Weights of a small transformer language model.
Size: 26 layers, width 192.
Architecture: RMSNorm before each block, rotary positions, no biases in attention or MLP, untied embeddings.
Training: a variant of Muon for these matrices, 903M tokens, 6887 steps.
MLP neurons of a small language model. Each row is named by its layer, matrix (down: output weights) and neuron, and shows model dimensions 0-191. Each number is 128 + 24 x the weight over its row's rms, rounded and kept within 0 to 255. Numbers have three digits each. A neuron's up and down rows have the sign that makes its largest values positive.
A block is one neuron, or neurons of one layer that tend to fire together. After each block is what it responds to, as a language model described it from the Wikipedia text at the highest values.

L6.down20:118139148153113105148155150159139134135082113118146122129132188141087165091137165157139106075152130108136155120111145131115092094116104110139128096105109097132134159142123143171155140153113123131134109130127132120125105104123129148155131118136134084143154135131114125143108114151180121141115117105129147105143127186090158163133132095120156101151103093131132145120098081112187111116089114126104106134146132163197105100146130150138131096131179115141124165105127090140138126064157187085139166090154135123089170118119154104129122162117118114120111122116146139101127117108112154107
L6.down91:121142116143098112122102130084102091117135173097150180137152117091121139140167138089158152147099114116090137128143158100118114119139153096105107140105154116144156127137128130102145097172126062109106106094104152151120150122110132137153108113106159121185158126118130132139116126131156133089110092154149142117152100112123143153151140130115092160101112113163137144150124123159103141145154142109148111139116165121145060136149144086104137130133104141132118131108156112188155157156111111069179125148148105087133148148122115070134159097144140097087144119100136130134098114131160123102
L6.down103:130151121119126103186090124112156128170132171109106099070173166116098112139134178116114142147138127123112121114119126113132146070128111132115143105148122160133155132144130132144118108122132144132104135086116126112119131123111128197130149148143093147120112148117117145144157125144113187113079116091130121088106132151119159062135155125114174091105120097124134138105121151159116126106083148068157158124156068083080141116148125104117156119120146091161147149183112151139129132143128154148140116138135132139106132126146098131109138106090139130159130106091125151146087113134120110140
L6.down157:164119143138146119146090125121112160089105119110089090161128115128140126148169138117038108102147113154151116127126095132104196130105148148102160095058137078122163127145129122136155122107110111123128152076120149128103109094118124125147135103126157146159118152119116125118131129115111118128106077111115119114098141103096191141129120164081092159133112144106113129073108127133127147156152134087132114129144123181111080149130142110171087111137126122140152099129161129106125125117116143131091192097091148123134153129146106129163124136144153120130133126132129134154119135111153133126
L6.down174:127107131123128196149165135182128150102092134121158100124141107109160134106120141124114177108164146120120113114107109109107102136120087143084145121159087138158078136147142161121171154137122128103136198165162130127120130071159121119139140119146111156122112150178100153160121182086177129116121150126111157110120164138137159120150156142114135159138077151134108178160123144114139115142091156156115101112085108125135123123131100156139130139147160137117141134123129131121090123150136139119113116141108100175113105108103129100133135140118170115137109169147136135127135153172161099103
L6.down198:125120144139168097125161114083154150128163100166152144091134145089120157114167090145135124157130167133148154119172139143159095137142126138134104152094090125179116151124137147107145088107136138132147087119069128135122124153159143116181110181135148133121130137071118127115125188115148128114118132094139137115132159140162126141139115134102138100153137114114102082135120148125117143131166106066135137148143130112089118142133069146129126138124114072100130146106126142128134110110114150142104138125139163126069136108110157175149114107147145127159177164127109120141093102162105119150
L6.down218:080126118104146147148090118139141161148129141139129119089117192123130144145118162124176146153123105138161181127098154114145102118158109120131094162102147136078163129107140137139156164163132119093099127122156111141127105125157114106095127132150123127092145162095161168151075138127128096147139134130142106162128093107124175115153174109137132094109142136151131173129110097141140157100131167113120091147135120119188146098137156112142131139156179164109137101127133130121129131133127092124124115141168128108129140134112112111122153144159161113133083130147086117137147142093046134137
L6.down222:120107126120130122120152142150142134145091126142137091169189127145131103127145115130101132150133136171127161143143154141137131182147113177169132131157123110149186135106119130103116167086125132129058079082101124170144131147114106118133134135160100132144105118114186163134181156065103143138101077145115102115095169134126173102147128143168170136159122116150134143127110169105104152110134110144114157153129124144151095149105131133155158152107113136146090119112133108106154161145096153130120154168137147167146128130093119121129147122125128143135115108118122136123119090150162104125
L6.down304:095090130117119095152111145108128103128088090145112098155160134118149123118152134097119143118118143114134121127089134141158099112126100142135110118168108110148122085138113148139089149166119129129143123155134128139141122142155102091105174102123080118105134130139110131110161142153113101107124156156138102142161160200120155149128140134130084114143075162160149109134129114128156133095143162099191098157146128125113144105130115199140126120104102081128103126095161121150086140157145123115169097123123091115130114066127120153156115122147134150103122154154172115110157154152082126117
L6.down322:115137121144117159115133112144148115117143142157139087128115163084111100142169171118114086158142126114123185170122155171090164126131148154128149095166118134123135121170125111109126114157133126092123098143147134098111087132125143144140075117128117135174107149110115124128199116148154120174126133100116134131101166174142151140132135162181148129123138150162125142094120154148121099109081138138157126158104121130118149146113123074143125124131165134132120095110137136106150126084151115122136104097129163127150102124133096134172147140166144197136132132109084064142139103134138117117
L6.down376:083068096129105124163113129170128130103154185097131158112151120123116142120145138111115115142120164160112106136122110098126141144099126084067161161084113110095115086137141141124144138140113187114126167126147147131153153150153137132128129130127114123112086122134154141094126151108105163109123122111146116098097163127148172116127134115193087132117101131120114134142126103122098140146147130120098133158148172143130134168148091104120097127104143158143131115146103109113116156127141110146133153131115126129176133067146119093133154163131165127115095104133196142142156193120121112138
L6.down426:109128135113137103149110151130157139157133130098118125135122157144128118076155141183112134145124121134123159099122157113140148158147143147136122131179107120149105119134118115154155114121136124132177132076112137154145125107153132120152131115155124130128106136118101086095184124103105171083145163095104120126123158122152134132116155139193094143142118144163165125138103141115138129116166130132112138178116161114136166123099090131157084126104119150103120114114160089141094064116115139117149096158113136103098160154169180085173147138115136112133171125091102168113103126134147118078
L6.down492:095149114109102145158117118142125181106078114110127175127117141134154122185119185170136114146139146162065120096159141112144165102159125131089115157108159147091145161177144112143123138092162152170131149097137157152154123115108152150142101100120142092148126135128153123141133125114093109095119119121135130125121126140064069095131112147136131153085079152130115151141095139146100096130143129120127122173159133123126130105167106120112140120129089132174116137101107116166101133122159111098142110102115114130129146151147118117138175137098142114135144145146116185150143123151120101130
L6.down494:109152116123145108149150103091168131128114146126109090118160141101163095133105148165111121182127157104119155059131101136121146105119136144135124090128115132160135141149127163130167117115133154105140159109192115134106116117127119113125115129154101134140108092110147129152116133049115132116129064124140150137136108113153143148160093167117160130137139110087157097123102135151138145103116084132161124073126124148126144152137165107154106136113131124098134125158147101100130105151112163146139107174176112112090169175128183129156163098095135130119163144122139130116148091119136140126
L6.down522:163111095128104151130126131127147119195125120109176170104103159118136150136140123152122088124129116117137132155086098150116145109144132154138122161137116119119179079108085127140098127158129124131165137107140083087102117119167122131109122142150162188104111144094133128147113098122094130095142113118074122108124154149137098120144172145140144125171107110123104147138101133136150141168078085126127129154110177128113111131156108117126136125160108105125132102115185120117140162158100102132143143123139100111161115103134078159130137153136180097171118152087093151137121144138082139127
L6.down524:125090123148150162152090120141159156119118163126126083076115089065128164129162118111138124124149149126098115107145120149137154093153139118142118120083137098099182107170188132128199096120109160127104171138177103148153105101130126101132114114147141112132115125090106106151102123160118148128147061135139147159105104102151123103093157134165086154120100143129125088128130174131136110144149141155114148124137142159176158086135102134160142165143114105145139140131120134127148126117144116130137126141134118125136138145120138106145091162108143090155132160163092116142138123139113105145
Sports career stats terms. Words in athlete biographies and stat tables, such as Apps and Playing career headers, aged, season, debut, zeros in stat cells, and ft in measurements.

L8.down92:144148109138189124134112110107146099113091089114109096133154128115115104147126125153114154164105131095119117175133081146164092147088134110145132125100103146134130145145140139106122129123082112126137180147098172100101111150101102136088128134106126087095115130149139146136121110105144155129128114147160162124132094081127113119146137122140119119123173127134147076069144146178117130147106080121106124130097149131118133135112125146107167154133126101111140117157104067114121145169144123169112149192098110112106117120110109126148112126099155144166110130124176108101177121099113163099
Digits after decimal point. Single digits inside multi-digit numbers, mostly right after a decimal point (31.6%, 9.1 billion, 41.5 cm), also after colons, commas, currency signs.

L6.down47:105127194099120134160132131127145133114149138125096167153106121159124131134136112180146136102104123154108110172090171159180096108101129090164162114110110113142147112177145131157121127127136119152152143140129194130151130151109108102131142136141121130165137094156172117088139135173123091123131094087113077119130108116149135149149147154095124126065084121124119140174137137119122145125108164120113116104125104077116092126072083172083135123135116113147119135162148116117132126156107163116157124173111144156118119142136123094136127153151135113145140140127139136153146105129098099134
L6.down100:143131093138165158139102143105125156119103166145149108166114092154108170116110152147109115160142120102134159094128136140122157138097146172148121090157098124114129103154137148098147129117090108103099128144185121122143090144130110136101096123142127143184149134202092155144125157097140136115104091127186092128131158110135138120124168166114115138159159122126111106134147112130153120136147109127162134112128104137112115157148106053130132093156137101103113107111123109164103182142146156106146123148130159147147163131104117099114106127141119094129104160107119157154108087110140160100
L6.down154:125098103132114134094134151163149156170133132125121143126097098120113141126127138118142114125131094083129123135118120165136136137124131156148158143105121117153082112093153177138114154138089141159112122131160178123109111132149112143108109125112175115185158103131135102112136157131131126088114116150131116095110110169087127087122116079149151135172125140139125150146135149103121136144161080123128165157095127145115119147154126160105137157167144092081117133144159158100126137134140116134179160214176119142108125149095140110097124167156120119132113148119079099131114184139129105152
L6.down160:126138121131126159158128140118110147143170080163020125128132123110076118137160085137149107119137152145178135144124109101133099156075149137146138106113110164129176116118120179170172091117127122130158093153111103141119155132126156135094103133109108164148141103157109132113107127121108176106169134093140140120150109152121166091148152149130125115135159100131157146108128108136181119128120131111112166122096139113148114121145128095156121162143110127118142083129114092109143172116126141133122124135131107151116142101099153118157123172092165113114141136119150106129173105127140130120
L6.down209:134131143108134147147109091096133131107127154142106152072068115078147118151113116136133097162125194128110109148137164131114137130118146090116061127139096146119114122149119115115125097100155093179177121120111133121157123124131171115090118143189119160135144120155088140154137112133158156125135146155170123139151069135095128097109160114134131110137165132127083139108128102129187129145112127153100133087145144135110116108147071115114105162141120093098176136128076134131144133108116106132138116113143150152127141118154153110131162131138084143108169129153109118124124152119139112108
L6.down293:161144105106144110109114098103164149168127135142100155144120075117131161135125130099143112115086144117115123138110098150128137136085166148123107133159138147118102112148141110128124121094132113172138208132081127125124126125136110142099145088093124122103133160121177129110112137132152119135146150149205157128110136167112160085118144118153107132144192086099105130149116152161118142129113125153156163122118133107125137180126126124108135137139127143099160132125117160102093167088123110114151091115105137159121125159074190105114159102136142102117085115139109114114126163120120155110
L6.down311:120129094097118140101115128134158135131153146154100107144117078131124151176097123122122155122109130120116130170152123131101163134157127115120156140131128140133148086129167087157121150145152125138116089131159118121130100155112122146128125109166156158143121124097110179122115108114113124130128161125094117109145100132153150076146143116104068134122142122125143131091202106166139119148148146107128075164160150144116079144159124159154141113123120128141095125116158165122142165150155134159142158180135092130141200159129120098096164140118151087089105167133143141155145127086131136104
L6.down331:106103096150128147189119143107186149141106128141102132114115143123115145126148150153155092108126094097094100115116118192141112130116142175118108081139093103160129119162147137136187131091137111127124181105132154139161133107182122130150120105162173098148145140105111143135171146140149091125117126177142095146114129103113136099142123133120139092162116114123152150122139136111130103108139134178147120158136097141123129116111138140120113132155122135108105111132122170150102129115188116133146101195117113160117145117126161121108125182173162176133153131135162092150127135128146118114
L6.down343:129158147120132157153137130067163141133140112151124116121156133071129142179121114130124127144139147122150153076114103124147126113133153118134097054106087123148104143117142110115108140137104160134088158106175100124150121106193097133136110132104109135134141145150120128105123127157110135153142144108153139152141161122104126136097121155143119123151104091147135119143159108111165087147145155135119104127101129149151111130151126112129104184133135083124186070139104111122132118125095134102155111068150133125120138155118145114129109151132116166153141167153064083078099113120133153103
L6.down372:094073132105088202159088122131145142135145132118095101122163141131138120113120121158106147094112107119150093124121091108171181149113166137111130115151135145126112086215110102109167101121113150124096150104151109106119144090175096138125123134117095152153162161152146116127144120135118111100147117127147144113101156116103095121137139098140111142120119127118179098126137142133110109113114095159128098152101142115091096143122186109155126093139139137124161139115105099142130142122142152109180136137170119117102172110102164114107146156171155133128159129129124122144123137105132139157
L6.down425:138112160123166121146130114103132157177194102136099104152154155134105121111117119103075134115106102166112114120134148120125071111111096124126152115142126140154179129133101103142161149138107128115158158113138143125113064113184096070168128167166109127113141116135141161156121140121147123130156094189124139082152128098139130094112130119116110103145141138106074120102139125133130123150122115111097109132123119105153137150110169140127129165140157118120145133144119133112134109158180151161183146127122112148170111137140147116191114145136126112117113124107127181138146139105159097137
L6.down470:143087114086127136069126135143119156095153152096120131081148108133089125111108145148071141094145146100133144151125165116099107116089130125141138101166133126161109126131110115103140163105084083141129090121181124148132151126137133132140156125154136133111123127101161109120132108159128097134153129128162140130087161124117073093140101128145170157118132195145147124128102125080115075119161124123138095103123122152142121141133128130117141152112139123118126132134105150151130084119182137120166145168106176144150125145114132124168120088120096151112100125101161127102106182115137178134
L6.down476:172083091145089177134149150138140135126123097143120157122185120108112134140158082132127137113130109155148160141137130122130151079127121141118131135135130170139117111134111155147134138118163139119148141094131080131118138127161155140175145104145115131126118161145180134119125141125133168145108096117157132138187106115151152179133148125145107104139122126133112094165125107130136111102125128150145106158131125144101125130173090123154135117108168135113134153114148180117113122114152087159148112167080126099077124116125176169074103048130145111154111094142104130116132121094122088135
L6.down514:124137106121150142136105104116155115139151120154110168098098092149081149114099154117129141118150145092133064099119102150136113094135111165134139074159106108177127135140124142141109092155129114114135114108108172149135141096104108133128117118106102149106142146163131126149123164136105082133121099104085132161145127156111111147131113089128137084107129151128090119142125183171104132097126113134216127108139099090104131127124115100169146109155135125145091122152154129148134111117077106129133124167135099161138127108114078116113145114110152096140136077148116151114167154109125104103
L6.down536:093104097140121132141140071128122113120137112128137121163125117076140142154136140113121190136143140153110121175149132115137157076148115139125143132117158097111136136117148135134104190133158151164133154130132141082100151110124146125132136162142092127163118151101163162093120109136153136094166164119124152088170118097108143128158080131120088118129114069136137128149125115146158160109134117103133130081162149137110144153128116128122112142129089103126076129148146134121150118102164074129156140148137099117074112148109157140168097123113183090098137138165119106123126160126104147100
L6.down553:101129130151154155140114151128117157155116112171116183167111161151119164109060103103107083134095147111103113132099056114113088121130136148130132100113135140080128124161133116150168139126123119127167178135112120114113131156135117108126125133142134121144144102148101149156101137119102148102144143120172122135132118148086105112161130104133105093128110102150105119143171107129125148160108135136112118153117132148162119120139125111149148165111167124166133147103063109122104146163137150113128141156085112134127137149077169090179099101148142142156119148134079099161149113148139147094
Agent-noun suffix endings. Final subword suffixes that complete nouns for a person or role, such as pitch-er, receive-r, explore-r, employ-ee, distribut-or, mostly in biographies and sports articles.

L5.down149:132129093157169130142103123092142117089123116124123098117125138161082140143177136160147123150136105128124149112127169119084130169133149121165133148155142116133126117156145137097122107100141123130128108117136095143164120200179125146149143149134101113120115119102126125135142092109091120091090128129102131105151110151145095130153111111141081148074134121074119157139096148136119101125151103107093136136161133095165161105162141161141087124160125122112127138104141160049133165085165144132111102138152102161136118152132146098150161106143123132161106108112102151128098146138091097107
L5.down286:124128112085132098159162149100090162145108118128125124109135131107152176177123113131097133130114161095171119137128151098126142139153131136121145110133157108143124145145158132110109121117121180133140120121137110171124137114118144118117097071100093144170134111130142118075130135074105124138103142090105104160128159107180106116103104153185150111099145140139095140081108130153117124146107128130084108133128079102146143129194156146098121158111119156125125136106142129113141083192138150105092065101158146128130125139113122115143132115138135170115144121125107156100118115134098162101
L5.down501:119088129139187157144075114114147082162144145140131137103130126092156090136079131110144177120114123138139148125201152106115125137167134076124118119122131096139110138120142103105128086130157120087092136158090107136106137122089136139094112113084139094156136127113102125109153118094126150126092098122131171138141114111111123109128109107151166149108105172158150106078126124122116121114163116155107172127159145106157140165098134105116122143105129137097149120129153149149159071096166147104120121104088182122131124129125102099104129113134136101107105153081107134131125133098125140118
L5.down566:123110119100166124148129125119116114111088157140111073111139120117127156128070130159143104155151143130121152128156104121124083147113085147121130162175117126158099096136131135077154127171155145092088150111142130153155149135176072112144129170105088116112160142141120154133147100081131158112131131140085181144141144176113145157125126125159121137091164137122151107084121144133133131108180130147110139126154118103161153105148117143137096148141122149099118074116132113130114119143121111135135087093100131141119140157113145104130147130152105176168083142092097140138170135133107145137
Zeros in table cells. The digit 0 as a table cell or score in stats rows, especially after runs of zeros (0 | 0 | 0); weaker on mid-word pieces like so-und-track.

L8.down374:170112152135127153167152130130134155118091121108136119062121108167117109112111151117123085152156119125107127119138140157129134154123128144140170091115126141160112130120157161154146113122134120083166117103147113143138133096126122142157146122131175127180142124076155122088104173144146102134117082124102134141099131095143160110153115091106144118109100096151151160140143115105174140091135125133095116121106100180149141126149157149130110124129121124115149095141136104178100150149172092108145145126097087136137093088096151113160119178109123149147130136118146167103106177158133142085
Person-role noun endings. Final word pieces completing nouns for a person's occupation or role, such as novel-ist, bank-er, barri-ster, Congress-man, often before a name or comma.

L5.down145:147149150129098082141102148130167146120122121125157130145151112137103131147162176129101131109109125127137131165128138133121111156127125158108102157107115134101127135152145154135121128164069107135114146130164151162126104136119160149122114117095163131180126109120079200151124129139126111149127145155144137122146098129084144140126111180120137158111152141080156139097111114163143144104092117119118112112137094165076133140105133154130114108143091137149146098091069099121150091135140104159113098138132098076134154084144164163096122172109129103153125102147128129100124173125130162170
L5.down198:112153081158157123145109160105148096101145076161146110090187140150107136139115142146134124107125140143116119120114110126119125096114108141134103112161122125049209161149148140108124112145107157100175118127123137134082148136138155166125152117141132100158137122124108136111133117093099180125103150114162119097085135143114093113105140129135130107187165147128155104121100093101132111091173140143094149140130167121127111108144143122148146138110110142150109107189100137107106144126117121133141103147096112114128104107089205147125132139109136139143140122118103141151095132126119120137
L5.down272:157158132143131088127115136107146075143102114121148076117101128128125095124126145127120122092078147143131121130141102162110075138096080114113128107132140131099096109162139117139116158101083153135136134124115171152107135116092092075140136114127125127100097142128125142131129075083106117113153145115099193116116096116150131116162108130135096137141140114138169089144157108122088126128139121147140089136154118133095107153123086102128125108169170126107132139172101084102136124121110120119094148118143146151084151153060127162153091177163133124162147107139128125113120142116142157111
L5.down310:104156101165143113159129141100180150119069122158141113112101102115172112144101175147137180100113113127134134116137174123161160125153116157113130098146130100125131143133134162091138132172102144128140178100142124100138107124131137093168103135111119075108133134108105108102147133103120111078135104141164136155109115154104147097130182157109135125166138164099102115169136100094108121125193117128129095086106106099139152167122081090141123114118136104095111134145119129094124115147141096149123109152100148088124163153132140131128149145130115112169094125123126158133108159139133139115
Decimal fraction digits. Digits right after a decimal point in statistics, coordinates and vote-share tables, as in 3.9 assists, 42.9, 120.758°; rarely "court", "ed" in naked.

L5.down31:134115134113095085107155148147111119110116117121169128123123117135121157129134093153135106119146110144116175124139135108120117124121126126103127135147098120151111145114116096123140123111107088094091079152104140134097117150163108139110153124159120200114174117130166136146139159068106130169122159113089119157125107169146116082109144111119067137142085157136144104144102083143142104122136128130095152096094140165145115106118158115173108147149106137179134137072103141128094110168172115119187136143107138138140119143103123102114112116132128173163175138154139146149100119127149145141
L5.down257:112120123111093085103139099163132125141159095160111129142113130113098149112120083115077142099150131134178068108139149130147166137122183144106137143139129144124129174111120137089156157127137157142134089107157155125112119155091104172154144145136141125153142076123124130143163155131135148121188106155137106106127137136118156116161088136116127154150101144104099119155147103152142208130121164169136123146126139161109107146137137095131106121116106118131154148149115139129108119103139139138170140129087119118145115121103115163121172152143147092104136102148165164157113133160162089091
L5.down433:134143168126085118131132132139128128155168137096097127113135100134126151131115150144106130088111105120081119135194130187133092117128156156150107093151133098142130148136093135139146097107120119102116113093171202088091109130149120133105139130104116149145156140160133084138140119149119106128193109129081132112128166148133124164138119100122129145139150131097159123125137114147175092085139130138142076137111146147156140126099143166160125102137147116162112134127148125158136113160108112091165143143144095166128169141114135147120114098135160106134135154130098147143109081171178125118
L5.down437:111109146106155153122137152119090107106145127141104111149138116112157139118101134158076083112158141106136146079104114136111127128123148157140136115114109100166118129141122143146126151167116122149114160144155123124128139133133159134119123115124138130085143150148102160115123135081106110113096140143151151125110136133092160139127123144106130159143131185106163086175132091125087136088110108166132116144112106123138092100210125097101105160150136138147181115189168141107160134114150124130124110150109128156122132148118112154126163157130169199138140092167109181132155119122088133124
Mid-word vowel fragments. Short vowel-led word-piece continuations inside split words, often doubled letters: Engine|er, ste|er|ing, Ke|e|per, truste|es; also cm in dimensions.

L6.down12:115148129115102105125137113118117133085107163118139117139105153154155142085168096149162143126146113136140177131127119116134139137148095156114158170102175055115162159121111108160121127124126114123113123109115155099143135168170175077061130087112124189129126128120131130168141127179127141175171143128118153128129123151118105125149131172132118166143129131141111171119129100137142116146131159138096144130173147071103149112115124142126121147119102131097128155164135164124121168171155114152121143120101146129077123074133105128093119153123130132134100111134118122123101112118151117089
L6.down34:137158129140132086136154119100143130096072133058137110144130114106126134098138131161139155119090151093136161134107128132090178126108119140131113119114127115087122148070123102145155164149113110165107135115158117147167131170126119126138140126141120137122157133116101129126135095103170156137169122176152180158096141089148161125143099108168144085153113147124121090103139112101106120118109114080145137145122117139116136128171086153098058104123083137137158123143143119113148123135085130136125149105127120127099128158114119090116167159160141114139085152108108108116126157164098112123
L6.down85:121115115120148137181158117115120144140128138144134071106131119110155153108072102125171141140104132146111137110146105176102122095126134102140124114107149107135142103108130100131126155132123095100070109143142130131097126122124128111122114127127146098126124130116121148124106099150114129173143154112119128143103150174064114131173164117114116125091128120109146122113175092141108104100169067153155126131146123118117166135150126135106101161191108093155151162116139089131094135092141105151189082143157133124155120125099094153135155145168116094146153159103123136133103127161169155103
L6.down141:085161095132118113134118131109089158125115143146136087139123127114100157149110117129105078183104127152151130140169101148113145143086140145102112126097117110113106146176105186104121127131130152158125138115161141146107149106133130154128111120104134094157153117084130123156110108143096102116117111156151137144132081108128089087157134162127140091136102164112133147127106139162075085147166118148091107142112128128123125086153126115114125120126119133098119103140138135107125155131133120160122094174186140113146072150132070117143114158124121131165081147103135111074166135133127172142
L6.down150:109147090140097117145125129095123080110139115120141114105156126078129131123111143125118143105117134128102104097133143111111087142176094144132106111102117125113133104109128106091077149136107141141115177117123157132103107116118193090132145155092130153089129142118083125142124106121153158091098123146161185125140105119114154151132113147079127117165132151148095132094133138118133081144107149114125137118159132156147133099153111136162150100160133136166160102120093095171171130123167134179120125176112068152111130122085108147156094127102135139158152104131101143153110140095153118122
L6.down290:158135112153133107145152137081101115106134132127103133124114140138087112108171101119114138099134089148072149117146093169099129125138121122150128120110146160138069136140112141120154100120108118113132168129183125109113078166142115153140075079147099128106151143148071135111089127080118126104115128106110130141092137143146093074160071111110092096135141150131158092102120141153144126159184114094134148127105134124121136118155145140137121101135116124141102109111145123094108136205132121102119131155133125145131113143145113114088117069167141137134144114158148153162145132117120126128
L6.down327:105167159133115123113143134094154101154118118194138134127154138138118150106130098151135106095083154110137116138116114133125145156137112107126100109080090162136132146157137142121142134118095143081096160139102093138098083133118124086161140141094145129116146086113121128074157120124123139141098114113130151093123145123090102075173132130137126182118147161139165124089180121142116150132122117127131125136195184175127137167069144136117130115132147161117134159126090117153122154087099108147141089106128117132103136139125167126148094091142163130110125125122134132130148117129086139111
L6.down358:150139112156111135116168132106118097099137151115134104075111153112162119125129119151081151138134119122107152068116129171144146160112125132125135141117121109109179085093110145134194130109139145132098127125117058129128132114153157108128163104167123127127115117098128176086096123137084149129116144158133135174083125122123169113110150123152125122133136123110144161109088119093110138146173071131125123104150145115104136144154122166109111134107157110156104116147159135104123132149163083128125119112125140119122132075127159105116101125160157177111122059153118141123121105111144103154
L6.down396:110137118147119172155126092121125195102119078145133085099144126123139135124048103139113179163127158086157120122123117159085116117146097117117133098094121136120126118118160132127159132105073099157136167151111147134124139107167074174118115157151149111108150152122121156143141114124089146101107106151148147142137151124107144127166132097112150119116138127103126105089111062113127095127119146086149131127138143125145148108086141129107140119124110090110120126091110098168154111122155116067129137144133134097144144122114124091163067130142134140096116136154149124126122114153135139153
L6.down397:087113150100131120118097155169073165110115143151130132148177114116113179140120140108126131152125175115129175159122151125109127096138140134090088105147163142085127117132128135136131165129168142148096139126161075137148108111136164117162130123149096133139161163103138145125110148111143072115131129162125140093132070111141139127156118123123131101111133144166107102117100112151156134121138122159147090184162148123119106120123159110166117173157099101137122109143132145127090121151111146121170147134149175137123108141145148130093159110123095115128127097113101082145140135124097077077
L6.down460:137122120145140160148120129094131075148137123133108130138113084083087098104098116117120129110113168121135121089134127148083131168131105099134095082124113117122099078118092106107073118132119111125078120161099098124136172150079159082110177140129136104088108127111100091144130128153121124138108130085170139118092107122140152118201152149107131126120129117166129074084126110120122098156117142106120131148142134152126137157108136135124092132098139134145127130151132115137162136109124174151103137151116123091078093119094110148128153178091119092146129117124096118134129119150114146136
L6.down511:152109127132159103164138170153117144120126139101125093130134179127142128131103169135135138128116124127143137137121151100150128114102107118151151117115098134124130179148133127115120144124111111085165129096155120156151111103151097090142140190152149112071165133114128110144158149115123163108098174082132108146157150113105127063137082118076144153170163149113167137133127112129102083135174124145098137104159126104162129137118130125109103122120135138125143088122085124132117132119122107181135163093111174152132113134126166130091125162103152143134084141132119109082139143078151148148
L6.down535:159134152099139146171138144112133137150106115123142174158147106122160167096174153118156124129128136100088147103101148160130130067144130122139143116100110127164119160119132141136130091117131130110120076115147175117078130131109132114128116135158114134103117120136118165134134081122149123156095169164118109141111158142117150164161126132126127095082143132135143142103106111172095134165085142119105140146136119127129148126131123110101150066066112149111162105138111124101120129138133127101087146144076103106093176148106129115086118139140080078130130100123108151088160127128087116103
L6.down543:186137135099161116110136124143100143144162144146149154121147101145158122143125177131093119106135121128089154141144154091097114131135101120131111141153115124163159121126098154130107137138091135126146124163114153120089128090106155165132177136098082148108112117153115133157113158154150127100108127080105132138123136128155169146109110110160128166130076100157152143063117113155094142137132111090114136110135129119110137146150103079121133140108038148138145171135136138117155130141120140098118108128088137154084134132171146082082116103109151086127105138121112118119100088115115127134
L6.down546:119127101149130101089116149146120164111118118127157159143129061105115168115141093131145143082092142109115172101077126122113137156106138117148139152169155101133150142115127106099100135157132143131154119128140138114146106136120137137123155125111122144119084143112135110111162099161115127155157134116138143173116115138124164181153101141132154107111103084127139115143091132120099109106132113123119155111140114120181137129139150114063143141080131161125101134094131140124127111131116137079132132045106145115143144109120162125094124106169160134142134077148115136148126061069093130129
L6.down563:148064108143119151126114160127099190088083078122131141063138136065118132147118146118126137120127111112132148113140122152112092133107103121170132124116124129124134133104152162120139128141107095124171171150136104140163137121161142107129107142107169092102131145114109080136131141123156127122121145136114130137061150131104132096151123130165097120151123116140137155124155070082166109121119132128097103126091119094133097112123178136109074169108147130148092124134106144112114161149132138113171093118091118098118135112147146103096132151150122148158148171131125127136110175125151119149
Mid-number digits, odd-character fragments. Digits right after a decimal point or thousands comma (10.79, 30,000, 77.9), and word pieces after Greek or accented letters (Chișinău).